python train.py --head_dim=64 --norm_eps=1e-06 --rope_base=4000.0 --bias="qkv" --init_std_qkv=0.059 --optimizer="adamw" --lr=0.00287 --beta2=0.98 --lr_head=0.00715 --schedule="wsd" --doc_mask=false
MLP neurons of a small language model. Each row is named by its layer, matrix (gate and up: input weights; down: output weights) and neuron, and shows model dimensions 48-175. Each number is 128 + 24 x the weight over its row's rms, rounded and kept within 0 to 255. Numbers have three digits each. A neuron's up and down rows have the sign that makes its largest values positive.
Before each neuron's rows, "fires in" lists the words (lower case) most often at its 100 highest values on Wikipedia text that the model never trained on. A number after a token or word is its count.

fires in: "public" 19, "under" 12, "special" 10, "architectural" 8, "awards" 4
L5.gate30:137156107097173143133149093110108112129145092121152183099135110052125140119135090140137102163109133100141133071114127117110128125144130097141121190125126078168072140099183109145098152112123129134113123131081130160166134111126147133157118130093150128126118109148141119161142101138086109105138098112156143116119098076154131133140119180099124096110174083140150124134161105147131106099073
L5.up30:121143136110097141120133134107117145134141141138103130168128127127117101075167128095118099109127137133169158140147121123165194124124152104108129117128147147131160102136107130105149160089109139129100160081139124137117057099123117117136134167144092129130134117114070146144136169105129145119169120158144157137107116125184137105112187142132115157116179121109101080103155114153137100128152
L5.down30:126127107108140093159125171135151114109120154148189137111136126124079136094136153103119134165156138153106123109148110148125142148099120098108145136137097136102129146120126149101142130129063149154117128101138156095138116125123109111132125152127100109137087090130125076181108118091092198140173108100125140154125135156173130127134134120115120119118155074129145086073158135134143133100130

fires in: "as" 40, "is" 21
L2.gate221:111122145130137161118130125097149122105130132111136154115128094090172130131134142181137145108100145118171148135125139090114125109148191103152110098129119125136100135152135143119087167125114170149148135130135133114165156125120175105141071093101140146167094098178120109090142114101119110144124092130152160122089118122110107150132152185139128105133159114129059088136172137112109107115121
L2.up221:149173130123183120130112105127105156165157094099157111113146119149151117102141124164122174120088126154138126142103133133180113146127155135109068132096158173143138072180112143143137137124126122136106086131122100138169144108123147138141106053135075113159132154115146104162156109152122110166095101106110118159134132136114091114142100123141102142142118120125153151129148113094115130147152
L2.down221:152113133085095087118110103158168175142135168119127116149107129176166108092092103157138108118139081121151136165089101109149106100135134154079133100149189142141156112123136165175132158134089096122105082139135135127137120165105126175138094080120148137154158138097161088152174110106151111157189123157104122120131118109122129124118143125109108106159137136140153127186144128124081142146125

fires in: "to" 37, "would" 35, "could" 14, "will" 9, "may" 5
L2.gate21:142149149134136128159119138185125141130144126095132165140138093149124113153097139156118136141119109168149104136157173119087101133122129142119134139130118123091102148129110134136111129144064122117141120122110153083163116144191174125139090101153113124165145086131118175113135069129168110120129134105142108150118169088145118137148139159160150158131131111127136173139132138127120118129183
L2.up21:127148096103130142131151166138108091154144128144131135110164108147094148149120166114138111129146116139138088104162130084104124183086118156125138107106125151124103101100146106118117096145098130130133140171079155101080124165129148087137052136176119134133117098142115145124067094143137139136090125091146130140180133150147153163100161148113153111122121131159128096151142108127137132120136
L2.down21:113151112125123141135131121169151128150145134128071142187173125164134146104131132133117110160164128149147098128118138105140110136156117149088148095167121159123149131128130110152134090107137145098192178152127166113139101135142106120140146102125142097123131173141097147131120117108097179123110166078140152145166125099072109106095123143121151142135105105128133135136130135078136118130157

fires in: "from" 97
L2.gate479:129118111120126102143124114102110087093159181125149064109139156119140141144091132129164117123139102129174100148150158107056148111117119115133165162102131100129110122098150102115149114147116146130124096112119170097109118152093132153109089146146131121127126107141164106105118147153129086070152130133126140130089128138130155145123153144086130113124121157139143142107079155119092084092147
L2.up479:176129136176068113160138122097148145109131156129171080110145164117150109137141124178124162111145088116137093141114136146111152109124056113130125114132115150129127107136149110118143117133127163125116140117147108129147129164109114096128120114079159139107144118105108138129145174106086135108110166155120141121068106122112122160096112129135086138135107135142163184106114125114097102130170
L2.down479:157134103132144140118110116121112122114174158090046110099136131122139136126135118128093133172121128092147136131126109104124120138119139129109120183094132180150110103143130126103140139079138109118096182121136134143131118143111129122136168145114151155115135145092122129143132087130101164148117144114099164181131084132110119110120153092118094123154127148112155153109115124131107088108150

fires in: "is" 37, "part" 12, "type" 7, "one" 5
L9.gate207:144106117122152142208122162108128148173148155102128153128101090132150113115105142118161131143092127128125119092162123110129110106101165141128102137161126158130073126168164106129146123119094123125134111122133148176117125125120139114119112120134138132106103135134120102096142155114108106108191092099136159121082123148118138110112170095144153083096157111161105137172124126126096092102133
L9.up207:117122168106109133134103110148132147113148120172129150127084130104134082174164153171155153144115143165099126134092104120149129128154161118074094130154165111119119121136119095105113112137109131125111160108123148132154105117114162117133137145107104095122120116095099161131111146144152124138097123166122142132137110114108115158110115129120130180134123161116134130136137115150138121146125
L9.down207:126126079106154115115099124097110138168173106142104148135070178138148140117168146135125130098099145118130125140108150087117111134078150144113131188135169132085155119077105143132137155083129142099115124115124137123140123138140133154147111092103136112157120121110119106142143115150170150137112132140117164126126146146110104131137142103079129136144122074131101128142082114156134135125171

fires in: "when" 47, "as" 20, "while" 8, "although" 7, "if" 6, "though" 5
L5.gate53:079132172141143087128102124119120132121142203093111137085078135124111146124086095165153165119148111148128137155130159088078101122118105140161149173131084151128123105158091145150130127119109116160087117134120092165132156158117124125095129111111130139109142129142143127136116139128183116107138112156157099130092113145182074119154121120158109157136135151132148113154122120080130147146146
L5.up53:104098144099139077102124124143103127154127137138133124113106122141130160111125128119112114092118122137135100094091143144132092121088123126133085152183176143139103127103182097118100117178074130156105114101115099144128145095162169139124141115169120132113131111122157151125132093126097119107154091108158069101118102158115097171117127131157087171164150125137142071104142183106156145130130
L5.down53:058123147150139105130132120163158127139110191113092122074152085088128109132119116151118106092120120174132106154126116104130108119126121142133107195166149184164151106179117125154104133152112147159098118069078093148116108116098138132161107104147137127123149135131164083144129145120127112121123104152140129130118087124124068130137143132132108127124166119133130128130123118102149152121084

fires in: "it" 24, "although" 16, "but" 5, "despite" 5, "though" 4, "results" 4
L5.gate273:141204140142165154123097126161133131146133135116153105111096135114124155090125084156056096103132141129146174134096156109117137138120110136148129140146108174127090117146146086091107116106103109092170129111160115140109157147098140129164084115121125115111139145122132123154172141097123121105097090143145115096153151151103103140131170121114140109170124137140144158160172151125106121117149
L5.up273:089140115155109141124124121131101090130137099153126103134150121127135136180080145152102122127142118131140094176087165111123117120117172144119100140122157128111107170140124151138154160130127143125118121092152169149132161106151152101141109114112094084151116168129178116150150188114096118143098092084134163128184118129105090075127123121122133113162137146151130137118105159131090101139127
L5.down273:132108120127144121132146129174156122091133119117143117164125100115125086123151168158108110089137120116084114127178122107163094127135137110142134149129138109140162137107094094120170107126130142086145121115103107082153131136118169103154161116151116139107158124115112131158136170149128138080105079195137130183119090091119128127109085109144116079113143140111119149161142138130094115092135

fires in: "by" 53, "through" 16, "despite" 7, "from" 6
L2.gate266:117157144150138123187145143147149141178132193145107100083128121139108151188102125150104127107159082144121125128083150154093147094128088120116137138107081145108136097145127159103131116140127132139079139147110145131110123152145154131144114111108115185115168165122131114094147124129113132131120111135149149121113111112138092160144158136169106134120132093142123120131114118132138144150114
L2.up266:112129113128136102082153147104117125086140116114079140181126133101130156071142134137101147148106110126146103145160142141140143135116115169118094122087118090161105095143099160088174148128092122153164102138182103134144136137154168124121100135157118111114112131175112121098119066120140142147126137103129136143103156151119189127145128118141133143140124137135057127110119169128154115125109
L2.down266:122128116131098120172147124165137137140102102095136114157129142137129138145164132125088130123161173108142134177122166130144117132109098105126086163129079152178107132140148116096101089118102138124127126127124105143151138138150148117097120127108097160081135141120147103142146140121098143114154091113124099108095126135087145141141139085093126160139125123212157138118100144142159145143136

fires in: "south" 12, "north" 12, "east" 10, "across" 9, "west" 8, "central" 6
L3.gate495:137157126090075161126144133135046151130111171192122081114066119142109137124116153109120103137140146128142136122129149097142128122144111124125132107140116135143093147084115104121173137172167112151156089160171149138123108124131136125069157174126122119123132111141096122158185126106160130087167145132121136139104128124150106114071141115108114150118174127177136127116131130107114165128128
L3.up495:147070159072156146103115133131132139154136143143114151160115147100124145133128146123123107135094096096117123137115147079114124119156111123142174144091116136075122117133143136120163173138125133155109095113103167117115188156156113103148145106140121089062127159112130117121132121103123136125097091165100105135127122130164123164122137160169102124143158096145138090099176111134172125132108
L3.down495:147122117178128144104156103137119186100115098147126095182115125129101128122126119103082117145112080096182090147094178104139111107123118154118125083121130113151153130110131113145162174113120117119081133128129150116147140142137083125113174134139125097119113144152147148124142140174115121128127112129121138160127134151139151109094116160141093149116164116106101139099113103115129136108110

fires in: "had" 68
L3.gate375:135149082150108130131140170141103125107148136148091119114185131126202132094133131103131162139124112116138144137135095135127090099113131127143100141098096140105142094102100167129106122107124132137139151156126103137162144118123159127093123154131161184145166133112109095130127080127097160112167124141104133136132102100105091137125126093121101138093100127144147089107127155123110123132087
L3.up375:153111141128157205130100127167125103098110140138124140118120152146119144138155128146179133164109125103094118156139151143108104115132147140130120105107100111100109104111131074130174129130127088130130128149140135117131104094158149159123078143115171119129080149162155179127103156103115149111132120075096139138116132102099148170120141117120103135186085170147155113100151131076147160131137
L3.down375:140115171164158127134130155135121159124091077120085119118142130159141139130129105138114134129113140151129166100145149139136128114118097101113158065101108109053120091170121123141123114110154133100124157126117173149111199132116166133148158130101134104110154106146142149133164130157133132149116120103142156097086137132071125125102150093128146160123144143113108176150134146125115110175149

fires in: "of" 16, "wrote" 12, "built" 12, "married" 11, "born" 10, "founded" 6
L5.gate320:107109094095145135159109107095154126180133135107156130109156142096150126107110138139128144096125133119142119125163123097102114145115156143179137182140137097111117075126150136137078138116087155099110132155120145147105135134154137111094120144152165132154134115109137079143114120125120085141116120140144127128116093144124114064139119114091145142108152101128116108157165151136143131117155
L5.up320:081148101106155130170146140119123166134110134147107102104165097147125126155120092120137181145161122111161120147124081111117089126115089157185126123129103116122164140127100115138114137101132096127131132198170136136111105127100130081098114119078156102137125139140105137131119107171129150161094150141159117117077134144127150080128127100094144148079165120147127134102145187149117115111123
L5.down320:147184171094158103086119100140152117119142147145109129116117158152122147139120106161139149132121126103110095119120107117170105105122147127141113113140108136141149122135145134189132143130148090109127115126093137102146086098139098114116133109103126105114109154081115168164122112151133175138118136113107135090130117120140136148136067109125097161112140144130124150119119138083116198167133

fires in: "also" 29, "co" 19, "re" 4
L3.gate256:150074115099143063179135161140169133166163171139099124067110146102167126134084105129145119117144137123116139087162129176095062104111140149131139158160144119117098142097173130132135134141145127153173147148116103094129164149121124145124157166135140138174097105165126146105145100115134116117086084122110107096120094120135138143137117135110116136114140092145120149128105139174098135167130
L3.up256:127109124148088123152124150172155143091112141135144124133128109146098112110139119139135136124164092131157140117104094144121119111110120110128127122095146120153121159131166104120085110127132159117123134107184153122142163149100135129147141095164132099138113084128133129120125110158142111090132132141144175112106152094125131139110113112120091112135125109102075147181106177092162122137111
L3.down256:119116134170130095134134095128165128119148140139078133121113134161116119158108133095116117162130129129150082118102118108078148128146093098116136130132121105126118149093155091109095131112147119079143132137145137128090176150119106110151194124188158089145095154159123126135133141149145136147106139136141189113082116098102169104114106121148146139152151139161133117148097156095134143140091

fires in: "south" 12, "north" 11, "east" 11, "west" 7, "northwest" 6, "southeast" 6
L7.gate439:144125155120111136099096124127102142121153139137161099077071115122155147120140163182110115157096123090136120101131168107083096111140097146128114145169137105162103136124119135124128108119149144126141140172140135137139088128128173163105080102139146147120133111157164132136167158128143138112105098115121148129106121104119132179164144124079134139144132119111146130109144145141165126152103
L7.up439:123101120129153163132119170103080162124145111159087162075101139087141147125116159107113120182118114132154154098125099106116103122122103095125136110134106096122123125111096129126161165174121118107085102134134126148114103128082158118120112126143135147130159098153136127126111124137115173112125111125163138098093113110104156133130114140134129169153124192152116108164174100106142153093146
L7.down439:101120142123173103142140155093126159086171130176068151129147140167118094099145158144127145126152106106111147106135102113130143164125106124113133106145148104177131145113111154187132191124113082147088115120152141164162107089099153097080122129136113139136094139129123168141083169169134165074162108135129145147130140146136115107136113062111115121112109086147126100109137127105128141095133

fires in: "from" 56, "sold" 5
L2.gate367:096133151116079103165097098145120130135129164117127083143154124095102141110088167114132155117142142162127101140125092112131070159130132174133136145120124121119146134144138107119138155159079121081119119086147134143149123155131131138158118106104151162111156116115149152111170081118144100165129145133118126111129157146129121144143134144151147092089127112144151170091109107098118124117184
L2.up367:171096120152086071177111155151144149127141156133094123156165124144129172178141149121096139089140121127110090151150142079126141132149085111114130131120099098144120094166147175125129124153142152134093140145138150150094093116137111148143097141105116125158100135123106126133155159102149157079145163128135118160151121135137125134156128101162133125103082121127145094110096151122129133145140
L2.down367:149127089128108151135065100148108096141192180158092162095162124157145134130151088129102129147152140136142138172121132107163126101118112149090141141135114084164106092146094140132151125153138128112110123147149131145111075118128146160135076120106127137112092091167152061164107122116157117081132100154133138114157112140134130150095108144097118180149117133151111131107159138146102089100139

fires in: "to" 93
L2.gate48:154098132169144149168125210151118095086142089131091156146122104150112147124115185125121130126087133143096103119125103107099131140163126141121090140132117110145162116137094136143123134138096111157091116140103133104146115094161091099094064146120154151143111123143123141106115088138152132105157129128136120156130134115118127165120178142110117132131163114136133156103146106136126132185136
L2.up48:110162110113130174131165134140113138156133106159145106101103128159155093115084176136187124150190094121094144137112219088150144155117107112111096118167083128097129101114149120080143051139130126097155102144099088114136164132071132135122101116129114138113131134140101124142144155149102118075122119138110097111132157089130139165116112111153120124122150160158160087128129134147134142099123
L2.down48:135130135149149107157163120140156074116128127097082130099131131122156138128126115136137139120143162113124095099113160164145111113167109127127169094131119137114139091114133123148123124135177140154110162152116100126140149091106133116131157123130146119157125146157110130107143092123123141061132143105115134163112157146114144124124135136125110103168163142136127150120109159138147143176145

fires in: "not" 68, "them" 4
L2.gate436:118104172152133110170116130132121091126138118106141094107123107142150151145100138145149143105132152109122083140109163151103142058112131145099157091151154109148117165142132169137111143102119097132112131110104129128091135122111146139131120123124125124141173110121134119141147148121139099146154141138137115156149115162150088131172112123101102109067111108117120110163110115132157132086139
L2.up436:139116088100095127168139163159114078133149103106138126072171112127114110133146130148153110113089127134172109109106145140147167139123102144121143147145144170142113144078110104094130130133123139080135147131153130123104124154100121120121121139129144110136126105140117133144134073124140079126154112160096126072125103155149126149129106152131123119100139076116123083154128086130126123104146
L2.down436:091108162128120179128076138125175106126140132132104112160110109164093141128157111151083127102103124155109099098098120124162101102159131178107102159093118122093133138087102153145140137148116107140080145100132130130121143113139134139107080109101145097150135113149137127124129127124161079127122125149111107139140121102127148124159153111147134106092136102145127111113127163189109169118143

fires in: "not" 49, "100" 12
L5.gate68:107118119145120128093139141118123133138161092128140147070138130123116136111174157148126132108103113138131116097180197142160093140124132139126154128128112114117099117101114152107145119122115123130117124115128103121141121126085144134143043145108143134184138114150104128156126114062170082111144110154127128117115177128103093101150126087136105146101120166136137119126141161165131151164132
L5.up68:115146132133102144158164132077119120171105103156135111110096146119105112103131120122172123113117123167128112124131113170111104094099101135108107125170121156122138198089172085099157151125140115123100115135137136082098146171102140120087111132106149124113092144150123095089139169116128120168154133157171093160146086099092093106091129087160106174094127131154162131126135099144122140119138
L5.down68:093148144179133116130080130113130072129125134152033132152119118085122123121189157158131129095139172133148094132140145123108117114147113170092093162176112167130127125092104130106130148125089124136136139146123125123129158139140119093095067106125115116128129136154157146087130102115146102147135140158151157128126103115084091124176134130141083120110137154124148104112109154141106112116148

fires in: "by" 79, "of" 21
L2.gate264:107141139162177110191147125128135121144155159125097133099117129117137161159083152125103107138132117144155127151130113095088160097103085109128110131112116117099126122114175142114119117120100124125140122107127122132154156131127162118112113182142162164103125111124150152143124119142105139087134125104114133122104155146156089205135134111111102144136142083143164145090109165116141115112125
L2.up264:146141191157128114132152097127142125140154086113110113092139158084085129128105154158087109124137096118108142182117120087084154103121055137144097154083145116122137078168129168125129161114099086138117101094132091109144153143102161119125093149109149180127100132125092117100157115125123162130112154073133160137139157129124101132107140158140120143129132135127170153121136146149158128097145
L2.down264:124125130128128122148102134122166144130165131086046125146143128133127134162145101144061139136108098124152135141112120102120139139129096115129102184090135176141067131165122122111123106104163122135145136138149143128161142126132138097123139112105152155102137143098121128127119095110087125145142142090113154104119116115109125146130146161092114112135140148153173142144115089109124138086124

fires in: "work" 23, "served" 14, "runway" 5, "term" 5, "screenplay" 4
L5.gate211:098150158185167118141107159102121126137139100093124147103176158149136130106132142129115154092201120137116127134116132107129154123155168126137095131125112116150106130112086151101130109115125135119137149120140155105136159104130147089099137150135130172128140109119087133116132149115159102172148104127133142080110083113138115146185112104118095145112165139110125120110142123081081109121143
L5.up211:118153114136144121134114150130143108144117085117144152106158154142160121101116085140116125145104119111146150131082129115148139113126156090133137178129131113121147110138129102164100136090100102089135139079172122145142093077138125119159145155143167120079081093080070127142127096130096173112143129096138160129095134114115121082172133146142122139148139098111105140162086101131101096091152
L5.down211:121148151132154119084136118156161140166161133075118106123161116108145121123142084097146086133105157118113085170109118113158134136129144134138155126140136105128123112177128141147125117131134151122134106126104132106126138121128115105177166162169128125115109098139125154114173137167110128092107093126139151122106140121137125079121130094124143139148134145152151148148096092090097110124107

fires in: "had" 62, "has" 15, "have" 5
L11.gate372:148185099156097103120136128130144126134112099151172088118140110157156156090096129114101126100107143129124131145128163112086136119067138135117127148091101133146151167134076184122110103116126178124136183113134150086116123116112159130141098125118171165137084113158119128157141151116097147119086072141091127119122116109145124187135092112115121110118139116133148168101163113102141142158127
L11.up372:128118122143145119116176154126134128154132066125102118122166162146130169146106130137200142109120164136116159126125104183077126103115125132138081167131116120116105130103106071147127145130100117107202144144130121155090159098092138158139080157095098109111168101091126130123180117135100125137148086124129112145096161143139162140090113102082119127113134136142126155127097134149146151111150
L11.down372:139167117162171106142121129165120109119141144123118119107129133142148143104112058122149114188092157111091149140107159141163106093112143098115101100047140159088149135106111106108131146156089179145092132117144138157112132133139100152140077134132149158161145101117117143141124118161098122132146156161107107135123120142141116153139105144084157107134142120129126130111172129111135145116086

fires in: "as" 36, "was" 21, "office" 7, "chaffee" 6
L2.gate204:142153126164131130124128178132160087150159080089098117117121111118168110161144145169125127134095081158127125107121134111151135082154153139086108108107127093144151115143110150077066128121101147110117145111133150126133109145109137077125114106146145139171103124161085134104183144121161137125180120094146163149128169085090119126152150159089140148109133099105114119138123130148136112141145
L2.up204:104137167148131187112091207109125129114133136150136127132107127118139140130161144146143157151130107140134189111141130123110093103115116127095106123116086098150177120136144118143121124160144105108117151132089107133127114136169099106132145110131090099161131116139128128143126145085132128109163101147133095150129117164119102162163142122148129123148110087126106122147168161077109123166131
L2.down204:128165106125110113087161118146152160109158123102119114146095128076139158139126135131113141140100167148099143098126155129150109123152118148092141131090144142148104086138087129126139109165127108124144141133087142142111139111128097128111139127198133151154175105130142086120150103116103165139131120077157138144119105176147178115155157115110151103117142118116110095135095131156135081105100

fires in: "also" 32, "shri" 12, "shot" 5, "shue" 4, "s" 4
L2.gate357:158152167117130096165087116101148093150138151119138146140095137156105153136122151127096122092109089129091144074134084152097099109125165114104130106134107163132106099135142107137165103156099133172105110133137129101131144114108137145144114141148125127141127146132140172169131144074111124158144164095168122138112109101100109169128129130089147150115115112097145108112158152162070153110161
L2.up357:135108112106138155143114151111121100163153125161158120153071151144124125138123167164108111165104146154119137071137084138088137148116146137094115101113133163144110146104073111122129116142101122157114120155146161148170158116164081138143124108134155110147075127110158123118135126118116126116110093127135123156098087080118120150106118122159132131120120101103087080101128108105119129104125
L2.down357:148133131152146082167167097151154136149103116158117164116077092147095126132083160113125130114078129143150093086128132119119152081150126108119080173140147092117127130131113156186124106126114126116105130131161100125133116148138111110088150138147140130187134108087155158139093110129132107127146108133162117143122115114129135109106125135132116169129156102155203125136088201137152143107133

fires in: "was" 100
L3.gate160:123131118086092153160111106126138167089151117127118117108122113086156093096121081124148139177094151133123156110169139134128121127128156152145134159152135101143150116127135150098099113155140122112076109116113098130131111118086172128095137141145135113100130131166099131141151109101120136145143089153151140109094130116124076127156156176122132135100132153147113165142155147098137096102103
L3.up160:164141137119090135165138169147102160101131158119126066091108128118142069135093078158142135112132130138109140147123124158104120162143151168128146150106175171097139152084133135132117136173122117106108115093095082117117133132078145135147159089133088105097145132164116128080129144114135129138116136140144112148093134099133121161166147160143132110097144108156122178139154135101135076113117
L3.down160:154139113143174160122126152141170136098158146133087114149126103070151134164114124131152121133107144095095111124115140127122087140126178170047132161130151147132115134117101125131133116154170118114113110083112126135099121127126118129136149102118146055124168214155148111106125118132078150163118120156130155126117109149082126127125120142121160106158141125148137132143123113118119113096121

fires in: "as" 53, "after" 20, "following" 7, "of" 5, "for" 4
L8.gate252:140141127117125163140086131132124135141106167157153106102112151135131145136122139134117117158133112168100124125120081140108111151131158075135140129169106139181092141154132111160118123131104142145099144163147072103166137116107139106109117138156143159135106091118133126138177140063150128094115144109159133167122119182138100151113162093084134113149101124180098146154157145166155135125087
L8.up252:141146115177076127118133153118100102101166087104161092101152124158138138132122134127108100129104108102126135121119128086111099110167160105134131176099117166103141125126109125063132122122123154124086112133108087165123129088126127094125145125077149121088127152159140122125121111139105124125108166099105097104117134143131154123131090135143113140109136126145146116133142120120127120126105
L8.down252:135141097161087150153132157156124096138099134120160130117154091088137115137134137119142128157105140137116163124147125074100115088127142112140132164153116146133118147179164088118134125121115153175070149106105090116129124121128103099108138127125160134113122163150171114114098085110116111122114163143122109148075115105135150138110114089132091129107163138138114144132181134122159091127100

fires in: "they" 30, "was" 12, "increase" 4, "scheme" 4
L3.gate429:142141137098126083122103131142126127115147168130085132088123108112115154132157121132158124157111146148127129134171082110096097100060124142158135130119149112172105106097159127111103115137105157166153108099112160104135087149084148127132136128118110130113100120157182120105151140153146136138150144118122154097130147143103089086173157150096132089083101110125132162157123160154177083112123
L3.up429:129155117125086129135075159142108166102151120101152179097136097135056144133141098114114111126125106149105101114115111185151067128134102124095131102086110171183109125117148109117123140158140086111103111144131143106142162127162122123170178112106116124144112167175200105106167097143137136142145081151124112149093137099144100103137100096137120132161126075107127137100155115095123099123144
L3.down429:133136079156106132145131104134158130128113117158145142099104138131106105144112108124105123137131086134092120155135118103159114106076124144148105156121140107146141124109162111123118097149105147091103145121120121118130172090111146142126147100140118100115100150161172074070117177115088143123111117136165182148100123115108087125148111140143159129132185073147118133124093154142128150121150

fires in: "born" 19, "married" 11, "moved" 10, "sold" 9, "founded" 5, "traded" 5
L3.gate311:133164156092118105136128068095115103137124146120123158105148129133139146136096136145111122108112133113173113163135107149124139101168107180168171166115153136112077176115132152132108123127168133129163140131079132126112094165107113141119074106142109145143111139124154088154087136110101099124063094126152158080129118126130107119122104130101134145108127134094123127131111118148144122112157
L3.up311:077100107117101185142123110117136140113119129115144099109154141096146134122155118125170138123134114120105143111152135140103119158128139169117123133130074097160137117173141152127115158152102130095134110128142129151138092100131108146161096117120151103120157173142136120125109143168095113117110120114166131112135170122118132111171180115172141107129106129131134118162114132131136095121120
L3.down311:130134113141124106128145154110158104144104121117130131097143156091115100159098090148152104130160133115110116095132135074104130146119081167110130175130152120122131115114162123207083090149145140130097124153094128166103138086101112143139114115127111108127131212141139114166080127139141103149107131162138126137176112116146114162129146090116153114151136147135162095135125133156158145120098

fires in: "such" 27, "like" 6, "soil" 6, "tank" 4, "same" 4, "zagreb" 4
L2.gate497:124128125155113157144098146154142117140130105172122147144106099152144129131140118100116088119131107151126144175127142130117139127142118114127083107107155136147133142122119152137114138141121103101159144082107104108142138097158160161153092130081146158119138120109132143137123133114137146126104130146132112133134147159199124095101121129134107138147161114131146163116120141141146184090163
L2.up497:152168143157103141104081113169129120146130145119117160107082136152103116116154125125126095128168103107113143131122141147105097171150113119090100141086157143134134142143113121133142091113115144141140124088132125114128120175147194124127139133116098121159091119139145150101164140141126157137118167138094158152140135134148085142109134109130148138129144132108116134129124175132093131121112
L2.down497:207138134107142123161082083111156085127140062115140180153112166098138120116116127141140135153116120103107107156170147110138153162155141121170152094158104157107146128106114120107140161098096110134124120102104056106127141148152115128131118125095141185118147167125113106089111134152131152087112138125133079159126101142164146143128146134129114117149119141157146113138145116156139135076134

fires in: "from" 100
L3.gate380:159117172118110103136135119139061127171160193100093112097098129147145118167145159113109118124119138118156144105123142178148166066128107139141139130131107104161087120091129086097126110150120139159125084111102143164120088104143127162117099150126119159142157113148135120099121152097154096122156112152143134123100120110142127149105118112127132106123162139124121110157135093124034127135128
L3.up380:104118138136112114135126124147117086176142125087120103116117132131132146124126115138089140097141129101150110152146130091122104139158109189109151173068144123119152137132116132136155173144120154114091121125118094153099122171151137100093160121155115124157126119108113111083162097129143136141180178117133109146125113130154096141152095166122112135100175081151144123112142165117114145103183
L3.down380:130109132138145122103095143200134107115142129127128104120117108188155158124122126114106099135162107081115164151123116129171112158117105097072116166129136121165123111107102161133159106120201108135109152119111123123132131145122133165140124151120124156119103153093084083122123114124164150161126179121119105188164107093113183099135129131160166113114142145132085115120166158179141102116156

fires in: "who" 27, "which" 13, "where" 8, "whom" 6, "there" 5
L5.gate138:137121111123138144096178118139121094141170147116124090116083132144145133081078133087127091100149192112145120132116155137127127124104147109155155137168140124167099140140141155093143116136131113117126094135126093128077153117091178137140106138124115135118087132134131136130098117084114092138124094158122126120115092134163117088145182113133073090141120134107172125122133153150115140101131
L5.up138:100121133120179125116187144139124124095123115139141137162137124139129137156123114117152074154162104131207126128150132116114124127106126123158107146168134149113142095097137128133112102113141121133165144143119121106093146076119108138111138136094097110096163102098127123174104139126131136131121108140137121133159126137190153120149102158117136119111141111131148128111086112104161127158137
L5.down138:133135107100153114135155114104113151097098137115209160121100136151139109121146124135119156126172113168156148107141151094106168122094105132119143112131143127133143127121119129124114129109154146169136136133156120143174137160127158140106125168139166106125136081151169084109147132106138135116092118132157117141184136103102178106109117157154166129122124134176084109114132153160111095116113

fires in: "including" 32, "include" 17, "like" 13, "included" 9, "such" 4
L3.gate400:110182124129121132153138118116153125190137105111117150100127141123104127075116082080121116104156138120130108149166112148141156110147166110137138143106055108107137100127075179137156144111113130140134115095076083119121150153146141114124123160101133163140168130124156149075135156173126142129137105130147145112105145120133100132164115153091141105098132111154138120110097112099095126145090
L3.up400:130139131145164145124140093116170079103139096075166096149111170119152128125131106113142134187157113099101102118090120132139101147162132120123108132107132100175122117137134155142119162133137160147152094084132060168169111162136153144152143127082132138121167134140152133104137091145091095107135134108111133100127148102113160125133100118118134146136089147092071105142130129135140155095122
L3.down400:161157144146122120120187155111126095110133103089139147148120119110162115140110119135107120148156139134148137100125125126094093169144131138131095095136134132173139112098102138139080125122085131138102118067114135112101120149107118106170157131080135160120189162118120139140125143129126130132106139143094124159102140108106110112158131100126137141170106142115128147157103169154151152118158

fires in: "more" 23, "s" 19, "very" 13, "as" 4
L9.gate224:090131149148134128136123120104105119115152133151144148128088128111138126096151134147132140123136157156103147145157155115071077127133161118131098087143079092117110117121156150092114152140106132133139131154093088114135129150107158108079111138096138131135138145155120109090130135108119117106111142116137134048101075136124128102159130158187161196129127131170111138124158154148157125099144
L9.up224:132144126086115103121128119155117167194123173104096129112122098105136145083148115091113106120161094163137134123170123136155144114116105159131120163134108156118106138086109129135115130118122189171078145121160117174171115086123129113122096156106108129105137137130091105150131132139166148126125152117124108133146162106120110095155165123156108126107170103141128151133098145148117143153127
L9.down224:143131113080112112121100124142112103129109150090082124120086117221121142139159112136155158130128140155129100130161122117136141105147165166129124116098096174124119137107121118150123139090115229155098137139155103157139116143087155101116127103093146092146168118119154132141126119111141168113120174143131155153158144157176112131142139145099111121082116123100160140136099121127104131165120

fires in: "still" 16, "just" 10, "not" 10, "living" 8, "never" 7, "found" 7
L2.gate480:139137160109130137134122142147124127132149142150096136114118139115116176086161138162100130109122119147134133108114141117113102106137135174125107146144156149139122150128145144109115109111110085120108151150133081092114167100156202131156092121105127155135178132146140193087154111137110125103114133136179107110081109151151127146125085134128082084103154105142097131140123110126141134075126
L2.up480:136127090118113084169182158112145106135151119099128125099133129166154130104108131136147134123128120111095088145120138109107138139143112155145117150105169134125088099130159131154131099120110148148097135141144106199169129108125123123120140135122154153124154129077166112192148155102162098103105132172106108081155114098086107153096093168137126171127098144126116110163132099150146147128113
L2.down480:101100117117150151139159080138140092132129132157110119141127092122132114155169152143101120125106093124131078142114131147160097144154139175093124173169146138119139146103142130110128149092138149119097148094117102126168149116135133139170117130127124118112151108107132124139116083118173107136119128189108143151162106097108084121093117130107154136189122153137102103156154146055113146116146